MLP neurons of a small language model. Each row is named by its layer, matrix (down: output weights) and neuron, and shows model dimensions 16-111. Each number is 128 + 32 x the weight over its row's rms, rounded and kept within 0 to 255.
After each neuron's rows, "fires before" lists the tokens most often just after its 100 highest values on Wikipedia text that the model never trained on. A number after a token or word is its count.

L2.down65 [170 124 114  96 161 160  66 129 127 112 144 166 108 130 140 116 134  84 164 140 132  82  97  78 109 132 118 108 107 119 141 124 101 173  44 109 124 112  67 140 100 146 187 124 151 203 134 153  94 112 128  70 151 124 126  76  91 149 108 154  63 107  82 185 163 137 151 113 137  99 130 128  88 109 143 132  62 166 160 106 130 106 122  81 111 138 139 101 170 133 101  71 102 117 113 137]
fires before: "===" 15, "| " 15, "|" 14, "==" 6

L6.down920 [ 73 126 112 158  87 129 149 127 106 137  88 106 153 111 179  96 140  72 161 150 144 110 127 101 142 144 112 133 130  93 110 127 173 120 149 142 151 150 122 116 129  98 198 167 180 107  35  92  95 173  81 104 146 121 147 129 140 141 135  84 123  80 147 113 114 154 120 110 135 137 106 158 117 118 133 115  38 167 119 101 151 153 145 141 107  92 151 144 164  54 104 116  86  92 134 105]
fires before: " |" 26, "\n" 12, ";" 4, " % |" 4, "==" 4

L5.down491 [184 115 165 152 108  75 120 127 130 151 130  97 106 172 118 112 178 133 129 140 139 154 209 133 140 117 142 104  98 127 152 129 130 158 107  84 189 107 119 134 134 145  76 106 129 133 102 113 139 170 115 138  97 140 132 136 123 164 146 183 118 105 116 164 126 116 104  58 185 180 151 106 148 130 112  96  58 127 122 160 148 116 137 108 117 112 138  78 154 126 169 123 110  59 169  96]
fires before: "===" 19, "2" 19, "1" 12, "==" 8, "|" 5

L2.down935 [103 147 126 142 124 199  59 112 121  96 136 119 196 109 102  62 197 118 163 127 116 116 140 119 123 148 159 105 195 143 102 147 113  26 171 108 154 128 107 194 108 160 136 196  95 127 108 145 155 118  89 195 107 129 181 157 120 159 128 140 154 153 161 113 210 119 185 119 126 162 104 111 146 112 156 122 134 157 142 158 115 157 141 128 113 121 104 121 184  88 111 156  95 176  86 116]
fires before: "\n" 40, " |  | " 7, "\n\n" 6

L5.down1009 [102 207 162 173 132 132 196 145 194 160  97 114 150  86  91 122 116 118 114 103  97  62 117 180 126 149 108 151 139  94  78 163 108 164  60 134 146  94 126 198 147 105  89 141  90 141  67 110  64  78 145 155 150 134  75 190 175  95 142 122 124 127 138 121 110 180 133  97 153  97 163 137 163 134 135 113 152 128  82 129 158  41 113 115 119 104 114  96  69 174 142 149 131 148 164 175]
fires before: "\n\n" 15, " were " 9, "\n" 9, " are" 7, " is a" 5, "fore" 5

L6.down78 [130 111 171  83  96 138 168 102 104  50 157 191 105  67 145 107 153 139  90  47 134 202  88 115 128  91  63  94 134 185 136 119  64 142  88  96 135 119  65 114 119 119 118 113  83 128 126 140 128 127 112 127 104 116  74 196  98  94 148 176  84 154 148  91 125 150 145 124 166  78 129 132 173 152 132 125 140 186 116 159 108 130 111 118 123 121 159 135 163 106 118  62 101  91 101 105]
fires before: "1" 35, "2" 17, "ensus" 5

L5.down215 [102 131 113 186 132 106 179 145 132 116 163 126  89 167 106 133 150  41  99 151 120 155 105 151 173 121 136 111 159  80  75 111  68 126 150 155  71 149 173  73 104 123 111 190  89 157 164 143 107 118 124 122  65 106  99 141 124  49 215 114 107 167  80 121 139  79 122  94  80  97  66 119 170  94  95 138  94 125 154 175 101 139 114 129 137 138  91 155 146 112 172 159 136  94 112 113]
fires before: "–" 15, " |" 12, "." 11, ")" 6, ") | " 5, ":" 5

L9.down1252 [171 198 162 115 149 178 146 103 114  99  57 135 128 115 122 120 148 117 166 164 112 193 137 134  90 121 142 154 167 146 148 133 138 141 124  79 135 114 122 143 153 135 161 134 146 123 150 120  66 122  79 142  89 144 128 132 158  95  95 152 126 131 135  60 125 125 157 141  88 156 151 101 128 115 170 166 104 173 135 172 165 153  94 118  85 152 142  73 131 181 154  98 101 130  96 149]
fires before: "4" 22, "5" 22, "3" 11, "6" 10, "7" 5, "itle" 5

L2.down990 [109  84 108 126 120 147 122 171 136 171  94 114 127 115 104 151 119 135 101 123 104 166  81 141 102 157 154 160 144 134 140 196 133 154 182 122 158 144 152 128 149 113 147  97 114 113 142 147 178  94 120 175  51 163 171 150 116 127 125 157 152 137  69 181 159 103 139 110 147 163  88 149 104 120 173  96 122  68 115 112  59 118 176  85 153  18 141 143 107 162 203 130 100 102  55  97]
fires before: "| " 62, "|" 11, "|  |" 9, "| Total" 5

L5.down567 [124 110 159 108  93 115 154 169  87 154 114 104 152 130 160 151 160  92  66 189 173 152 139 125 139  90 100 159 108  99 122 153  83 139 168 119 163 135 128 149 126 148 168 144  80 100 159 145 132  94  96  89 107 181 115 110 100 129 153  86 117 145 118  69 147 183 151 139  98 137 114 145  98 110 111 100  84 158 133 126 124 180  65  91  91 151 125 109 184 121 127 111 160 127  71 152]
fires before: "\n" 20, " | " 14, " |" 11, "2" 9, "1" 7

L2.down180 [103 180 155 126  93 111 166 108 196 173 163 162 151 149 123 110 131 120 174 173 179 160 139 141  98 161 159 148 130  81 121  81  94  44 162 143 158 162  92 131 181 165 125 135 155 156 129 167 121 132 144 139 145  93 124  72 167 109 114 138   0 165 115 115 162 125  93 128 200 119 156 108  96 128 162 139 115 136 119 182 101 140 131 132 131  94 135 118 165 120  73 109  90 162 112  30]
fires before: "===" 30, "==" 10, "|" 10, "| " 7, "====" 4

L8.down803 [164 102  65  97 115 126 122 153 102 116 209 110 146  97  91 111 137 131 134 194  65 187 107 145 170 114 123  80 148  95 146 112  75 119  98 118 132 126 127 124  76 124 156 194 149 124 145 140 141 102  74 107 152 162  84 172 119 121  85 116 146 154 110 135 203  72 161  95 163 133 132 135  93 137 123 147 112 142 142 154 125 146 130 194 104 110 124 176 162  94 145 103 131  89 140  86]
fires before: "\n\n" 27, " She" 9, " He" 9, " The" 7

L2.down181 [165 114  98 105 203 134 103 149 216 129 180 140 183  98  99 111 105  91 158 134 121 173  95 105 126 127 109 115  85 119 137  98 127 146  71 112 156 109  96 134  94 128 149  94 162  92 111 112 115  96 107  95 136 112 105  81  78 132 142 148 123 100 153 172 171 136  89 140 170 130 161 145  95 100 138 166  98 117 136 126 150 136 122 137 152  93 105 146 191 134 104  92 150 106 189 133]
fires before: "\n\n" 28, " The" 18, "\"" 4, "\n" 4

L5.down83 [ 98 139  83 108  75 166 102 142 160 134  90  74  74 139 104 159 133 174 120 153 131 116  48 159 159 149  92  86 107  91 129 114 142 135 109  75 138 123 107 147 149 108 184  82 104 136 171 113  98 154 100 167 145 132 112 170  98 122  95 132 133 114 111  98 139  82  74 186 119 130 159 168 115  80 158 115 212 137 137  77  47 138 122  82 154 127 143 202 139 124 126 113 119 121  97  72]
fires before: "\n\n" 32, "\n" 22, "===" 6

L9.down968 [ 58 142 153 122 106 119 133 152 164  99 111  92 119 188 169 148 135 171 136 131 116 165  73 189 121 170 121 103 101  76  95  99  74  80  82  49 168 104 113 168 145 185 107 110  62 171 149 170  84 133  80  87 169 143 162 148 160 120 146 124 128  87 144 135 103 117 134 128 136 139  72 105 115 153 158 119 119 104 121 186 110 106 139 185 164 112 104 148 136 142 107 125  60 124  98 152]
fires before: "1" 34, "2" 30

L2.down86 [119 181 118 100  59  86 110 133 145  87  71 148  77 100 134 132 141 147 158 207 146 104 106 146 166 116 155 190 157 121  85 108 100 150  57 160 123 148 146 110 121 127 133 201 189 108 132  81 104 144 132 155 163 149 118 110 103 130  77 125 120 106  75 142 155  97 115  80  94  75 137 157 157  58 206 125 134 117 185  80  44 123 129  95 149 157  60 105 102 148 148  81 135 156  85  96]
fires before: "2" 28, "1" 22, "z" 4

L8.down96 [117  72 159  52 117 122 144 110  93 119  94 136  97 106 203  88 185  80 119 107 121  56  74  80 181 162 109  84  79 133 107  97 173 117 133 109 124 142 171 169 209  99 105 127 181  99 168 144 128  92  71  71 110  71  70 122 162 109  66 139 143 127  93 135 152 158 143 140 170 143 125 173 108 102 117 149 179 107 133 140 130 147 122  94 138  80 121 117 108 107 140 131 104  89 152  94]
fires before: " | " 47, " or" 5, " | —" 4

L9.down1058 [176 149  81  85 181 112 122 146 113  97 129 129  99  98 108 171 149 109 185 128 107 118 179 133  91 136 118  63 108  82 103 140 155 173 109 112 141  96  76 149 164 131 178  56 139 137 181 137  28 123 118 128 146 126 159  69 137 122 157 108 165 133 152 110 112 140 183 155  91  96 145 154 170  78 216 162 158 135  99 168 125 154 132  97 122 129  68 120 158 129 158 150  86 181  89 141]
fires before: "4" 11, "9" 11, "3" 10, "6" 9, "2" 6, "8" 6

L5.down539 [112 143 101 130 151 100 110 105  47  80 113 148  79 125 187 135  86 114 123 154 156 105 113 112 152 108 114 117 161 139 117 162 159  35 124 168  97  77 150 132 151 123 163 173 137 127 173 144 108 107 113  65 182 173 165 107 143 124 115 134 116 118 163  71 173  96 167 177 156 122 146 111 150 152 152 118 134 100 153 222 164 108 184 161 122 139 145 135 114 122 134 152 127 156 187 122]
fires before: "i (" 22, "uk" 18, "i" 7, "ak" 5, "u" 4

L8.down564 [101 141  62 119 129 130  80 154 158 113 202 106 173 125 141 144 162 111 127 151 121 115 122 150 138  91 127  82 148 160 122  87  91 115  72  41 107 171 107 106  71 101 125 113  93 122 118 161 174 115 104 154  29 146 133 101 155 123 135 101 135 127  85 168 184 127 140 132  91 127 111 145 144 118 143 134 144 159 183 172 152  65 108 147 138  59 160 144 147 104 170 124 148 133 173 113]
fires before: "\n\n" 37, " The" 8, " On" 4, " He" 4, " She" 4

L6.down38 [131 157 124 115 189 111 141 119 118 126 147 158 154 169 197 109 140 104 135 137 150 140  94 145 128 142  84 148 132 133 136 157 106 154  32 102  97 201 169 129 109 149 171 150 160 124 166 104 135 150  83 170  85 179  92  60 106 108 126 127 153 161  96 139 158 113 168  92  85 128 112 107  92 159 160 113  74 159  85  97  82 132 129 156 106 112 137 163 166 114  90  80 186 136 202 110]
fires before: "\n" 37, "or" 6, "ene" 4, " / " 4, "2" 4

L5.down835 [112 138 180 106  96 152 202 107 108  82 148 167 190  95 156 131  71 104 131 177 126  83 115 136  42 164 130 157  93  95 113 185 116 148 157 112 124  79  96 158 133 133 113 161 107 111 137 120 143 202 114  95  81 108 152 104 157 110 124 139 206 145  84 110  73  54 126 100  77 119 114 117  74 115  67 123  60  54 123  73 141 168 119 160 134 115 143 124 156 139 142 134  94 151 115  92]
fires before: "| " 34, "|" 18, "|---|---|---|---|---|" 11, "|---|---|---|---" 9, "|  |" 8, "|---|---|---|---|---|---|" 6

L2.down643 [160  81 128 144 155 139 122 162 132 131 186 137 150 152 172 109 180 118 132 159  85 145 115 135 131 162 133 131 142 144 130  79  22 117  67 121  65 133 126  98 103 127 169 141 139 101 149 113 114 146 120  85  88 158 126 150 105 137  87 140 103 119  76 121 139 131 180 144 159  89 133 167 140 152 140  84  77 185 151 146 101 118 151 141 126 148 144 142 134  51  55 134 136 115 176 143]
fires before: "1" 65, "2" 30

L6.down233 [150 218 165  90 147 130 182  84  82 140  77 110 143  94 126 118  72  61 155  94 123 138 158 106 115 132 178  79 110 127 141 129 146 131 150  96  95 134 131 114 148 163 133 141 190 166 121  90 119 130 153 145 197 121 108 103 157  82 130 160 144 121 135 144 134 176 103  90 121 149 118  92 134 114 150 205 107 139 124 123 133  60 186 140  88 172 135 133 183 141 103 143 105 118  89 167]
fires before: "1" 27, "0" 24, "3" 12, "5" 9, "2" 8

L2.down40 [159 125 162 126  95 129 145  61 146 150 172  74 159  99 112 129  83  70  94 167 159 160 105  84  95 112 103 184 168 127 123  93  99 144  70 157 110 103 107 134 152 101  80 136  64 125 111 114  64 120 117 171 120 182 134  70 174 111 107 128 105 141 100 153 156 132  97 112  69 122 143 186 140 112 132 163  88 133 162 131 111 131 110 116 175 136 182  97 119 138 137  90 128 155 118 143]
fires before: "." 21, "," 10, "–" 8, ")" 6, ", the" 4, ", a" 4

L2.down246 [ 90 125  73  98  72 109 146  42 149  94 126 135 101 102 174 138 162 109 109 121  82 106 215  88 153 109 100 138 127 106 116 116 114 109 121 150 114 145  99 101 138 157 142 126 123  95 127 120 132 105 180 110 103 135 121 103 142 152  79 144 142 145 209 130 176 223 144 102 164 152 118 149 142 102  83  66  55 113 104 126 156 147 155  48 175  67  73  99 114 163 126 161  98 109 152 105]
fires before: "- " 25, "| " 22, " " 4, "1" 4, " Succeeded" 4

L9.down961 [ 96 126 150  67 111 105 113 116 114 122 142 102  75  37 128 136 137 131 158 142 159 216 206 114 144 137 164 117 113 146  69  70 171 152 111 145  85 123 154 150 163 140 142  92 199 119  83 129 100 132 156 116 171 121  93  94 119 143 128 136 167 145  94  96 128 164 118 160 182 117 101  74 101 193 141 105 126 149 126 160 152  85 127  96 151 181  91 103 110  77 123  99 184  92 170 102]
fires before: "\n" 26, " |" 21, " | " 11, " |  |" 6, " " 4, " (" 4

L2.down110 [140 150  91 154 160 167 150  93 145  60 107 134 186 104 100 149 119 109 140 113 104  98  91  52 138  83 154 100 168 131 140 134  56 151  75 135 144 147 132 125 127  93 137  89 177  95 135 111  92 145 124 131 147 176 113  99  93 153 116 156  53 155 157 132 165 149 124 118 135 165 115 122 141 136 140 127 123 130 161 122 168  91 116 121 106  75 144 115 149  76  80 133 188  80 151 104]
fires before: "\n\n" 23, " The" 16, " It" 4, " This" 4, "\"" 4, "\n" 4

L2.down531 [164 187 151 117 164  56 183 125 143 108  98 169 127 129  94  87  96 133 112 163 181 137 157 166 150 180  97 137 133 167 162 117 180 144 132 118  68  98 128 110 101 157  96 120  88 134 129  82 136 140 129 116  74 122 119 175 180 122 158  81 161 120 134 140 169 192 150 120 134 122 101 154 146 142 130 104 154 119 134 153 113 139 136 148 114  97 114 123  88  81 132 114 114  39 122 163]
fires before: "- " 16, " to" 9, " | " 8, " |" 6, ")" 6, " / (" 5

L2.down208 [176 144  95 169 195 139 122 130 116 160  91 145 120  79 173 188 123  98  76 156  97 127 141 153  55 117 126  94 103 156 117  38 121 118 111 145 140 126 136 185 105 146 155 160  86 157 164 180 136 128 177 154 189 106 105  90  87  99 140 113 158 160 147 139  95 156 106  59 144 107 163 150 117 156 145 162 119 167 115  96 122  86 128 142 143 100 126 113 111 123 100 114 159 141 134  90]
fires before: " (" 20, " | " 16, ") | " 14, "." 7, ") |" 6, " |" 6

L5.down431 [207 149 142 101 169 132 109 175 126 114 103 108 186  84 125 124 159 111  91 106 101 127  98 166 173 129 125 123  98  75 119  83 167  80  88 134  53  95 179 136 157 157 117 191 195 180 128 169 122 155 114 107 126 113 173  81 124 114 143 125  81 113  92 131 192 137 136 114  62  92 148 205 110 145 174 113 159 163 136  69 135  96  99 120 178 111 119 162 153 122 146 185 149 138 145 150]
fires before: "–" 24, ":" 20, "\n" 7, ": D" 6, ": R" 4

L9.down1208 [148 144 116 182 127  79 126 115  75 145 143 138 142 117 152 145 119 109 130 135  75 126 102 132 124 112 130 128 135 216 137 137 116 120  96 173  81 167 160 129 117 151 175 132 110 104 117 117 116 180 121 117 159 179 173 155 116 140  76 146 114 151 145 109 166 180 144 125 145 150 127 216 131 107  90 163  32 121 160 129 196 177  94 107 161 151 121 107 117  97  82  71 153  67 167 101]
fires before: "i (" 23, "uk" 17, "i" 9, "u" 8, "o" 4

L2.down1043 [177 105 145 155 194 203 128 127 164 118  99 102 220 110 103 134  74 120 175 119  98 141  93 113  68 106 108 102 121 142 163 166 124 132 132 100 122  92  79 116 108 103 146 105 154 111 124 139  95 147 147 130 103 159 153 169 144 127 140 141  96 120 113 147 128 124 178 115 150 122 149  51  99 141 123 141  96  91 106  70 165 117 122 162 120  58  90 113 157 134  98 115 146 149 148 149]
fires before: "\n" 36, " were " 6, "\n\n" 5, " February " 4

L8.down39 [ 88 120 118 141 163 123  55 112  80 134 119 113 143 133 117  90  80  87 175 111 199 153  93 203 154 126 141  71 146 124 139 105  63 104 174 157  74 125 154 143 129 126  66  67 136 143  93 136 152 146  80 136 134  94 161 158 167  68 142 129 113 102 157 102 137 113 141 137 141 133 123 113 123  98 159 121  76  87 141 146 116 134 125 134 152 139 135 158 138 140  88 121 150 184 108 155]
fires before: "1" 20, "2" 17, "0" 6, "22" 5, "20" 4

L6.down1141 [144 140 218 169 186 101 136 115 159  98 121 121 178 152 140 127  71 110 142 124 165 104  86 136  83 111 125 180 115  91 149 136 136 112 147 140 162 113 102 135 120 101 142 129 106 100 124 176 136 226 145 152 110 120 190 121  68 120 128 141  97 117 130 142  93 100 115 222 189 139 130 120 192 144 131 124 134 113 167 167 128 179  93 125 111 140 142 129 155 120 100  85 113 129 118 149]
fires before: "\n" 40, "\n\n" 13

L2.down579 [ 98 139 162 130 117 112 210 139 131 105 132 126 129 123 156 140 151 178 150 235 124  77 154 133 116 141  85  84 170 102 118 118  94  70 141 138 196 128 139 102  78 105 149 147 164 163  88 149 128 165 112 167 141 130 162 131 127 114 115  88 128 103  69 159 164 189 158 121 149 134  95 181 104 134 128 103  80  55 115 117 115 123 138 101 126 135 161 126 115 150 101 109 116 124 110 100]
fires before: "|" 22, "\n" 9, " Ch" 7, " Top" 6, "s | " 6, " | " 5

L5.down898 [167 161 136 108  77 136  94 147 132  96 135 135 110  36 166  89 215 189 117 106 145 134  83 131 155 144  86  83 118 127 115 239 167 138 109 139 135 101 167 142 149 164 182  91 178 164 127 134 139 119  94  82 131 171 141 120 106 117 104 162 145 113 154 127 149 153  91 101 140 143 138 144 118 165 107 139  93 189 136 155 154 148 129 137  70 111 128 162 100 180  81 119 114  96 120 111]
fires before: "i (" 28, "i" 13, "a" 5, "o" 4, "ak" 4, "u" 4

L6.down95 [157 134 167 113 147 103 118 198 102 194 147  87 129 135 167 156 129 170 142  95 139 142  59  72 128 142 110 180 184  98 146 152 130 102  67 130 137 176 119 119 101 146 113 108  84 196 112 139 130  64 144 164 136  95 120 121 150 151 136 141 125 164 139 162 113 128 124  79 112 177 147 124 123 100 134 190 114 149  75 180 127 156 131 204  75 150 138 143  92 140 151 138  95 100  90 131]
fires before: "\n" 38, "er" 16, "\n\n" 8, "ed" 6, "er." 4

L2.down588 [ 97 131  94  90 100 106 160 151 128 166 128  64  90 165 135  89 162 148 117 157 150 135  82 165  93 149 221 131  85 162 150  97 125 121 138 109 163 147 116 109 163 103 158 184 104 146 119 145 137  60 125 160 117 111 122 108 154 134 119  82 117  87 121 120 122 140 101  75 163 180 131  83  98 132 130 174  86 153 147 132 145 162 100 119 111 148 111 176 150 151 200 123 147  83 150 140]
fires before: "2" 36, "1" 20, "ile" 4, "o" 4

L5.down681 [171 100 156 137 170 211 106 140 126 135 140 161 122 153 127 146  98  83 167 150 114  99 236 164 121 167  23  93 144 109 118 150 129 118 136 144  81 162  95 116  78 158 100  76 134 136 171 107 190 141  97 140 125 131 153 139 151 135  68 173 157 105 139 139 170  94  63 114 121 135 124 148 152 152 149 128 123 139 101 144 169 188 140 112 184 133  86 148 142 158 137  56 115  68 171 111]
fires before: "." 17, ")" 16, ") is a" 7, ") was a" 5, " and " 5, "1" 5

L2.down1279 [122 119  70  85 124 134 122 147 118 188 135 199 119 116 103  91 139  85  83 119 164  69 118 155 114  31 165 128 120 126 137  70 116  80 116  83 144 108  63 128  63  62 143 137 122 139 156 114 106 159 142 141 121  96 168 100 106 171 119 120 115 135 124 132 165 117  93 163 168 132 147 163 108 136 140 124 113 130 132  93 132 153  85 105 142 113 111 136 159 105  43 111 195 116 151 119]
fires before: "\n" 19, "1" 15, "2" 13, "\n\n" 7

L5.down699 [ 85 131 117 130 176 111 182 128 102 138 138 201 173 143 137 112 116 102  96  91  84 122 131 135 121 143 135  97 122 113 151 112 101  56 127 117 155 165 144 181 150 134 166 114 174 132 120 120 152 158 101  77 107  95  88 142 129 136 147 146 173 152 120  91 110 113 117 121  97 156 142 125  98 162  73 151 154 123 129 106  92 129 123 180 116 175  53 134 107 164 132 118 180 134  88 157]
fires before: "0" 19, " | " 14, "1" 12, "4" 8, " |" 7, "2" 5

L5.down273 [105 146 155 179  80 118 147 121 111 122 147 157 204  96 142  69 121 138 147 111 138  84  92 150 145  93 118  84 171  82 121 108 105  62 136 141 182 173 141 135  95  79  94 115 126  85 106 122  82 114  88 164 136  62 125 122 167 116 143 127 134 105 151 154 124 129 179  98 130 101 104  93 147 121 153 167 144 171 110 162  82 174 150 203 125  93  94 134 104 148 152 203 187 186 143  76]
fires before: "\n" 27, " |" 14, " Go" 6, "\n\n" 4, " |  | " 4

L9.down919 [135 102 239 154 101 178  99 181 166 144 185 140 111  80 100 161 193 125  84  75 165 165 104 114 137  98 113 143 130 138 157 109 172  74 132 118 180 133 122 123 117  81 109 128 175 101 105 189 141 149 137 101 133 169 144 141 154 111 140 181 104 141 178 126 160 102  81 136 147 109 124 131  88 131 123 141  82 128 163 108 179 132 120 103 148 139 173 132  93  83  61 137 119  42 123  97]
fires before: "\n" 52

L5.down1111 [170 148 118 151 150 118 218 119 139 128 130  89 179 165 151 123 107  82  88 197 102 191 138 101 117 128  84 138 129 133 158  79  96 142 146 117  70 127 136  68 154 109 170 115 119  56 113  98 145 151  91  82 120 125 192 165 127  79 128 167 144 188 113 152 209 108 114 156  87 154 136 127 129 106  99  83  93 155 127  67 103 191 133 154 113 117 165  92 143  92  95 136 132 115 153 161]
fires before: "\n\n" 20, " " 15, "- " 6, " The" 5, "-" 5, " He" 5

L6.down28 [ 77  87 142 139 195 137 168 174 147 110 128  86 104 168 146 150 116 109  94 167  71 110 116 176 147 185 139 134 144 120  68 119  73 109 140 151 119 104 164  99 129 114 131 185  80 157  98 141 135 147  88 145 121 138  92  69 118 111  91 140 120 132 133 135 118 131 144 160  79 105 117 145 120 129  91 156 100  87 144 136 105 113 175 126 142 179 147 137 158 169  97 133 106 152 149 168]
fires before: " | " 37, " |" 5, " in" 5, " | ." 5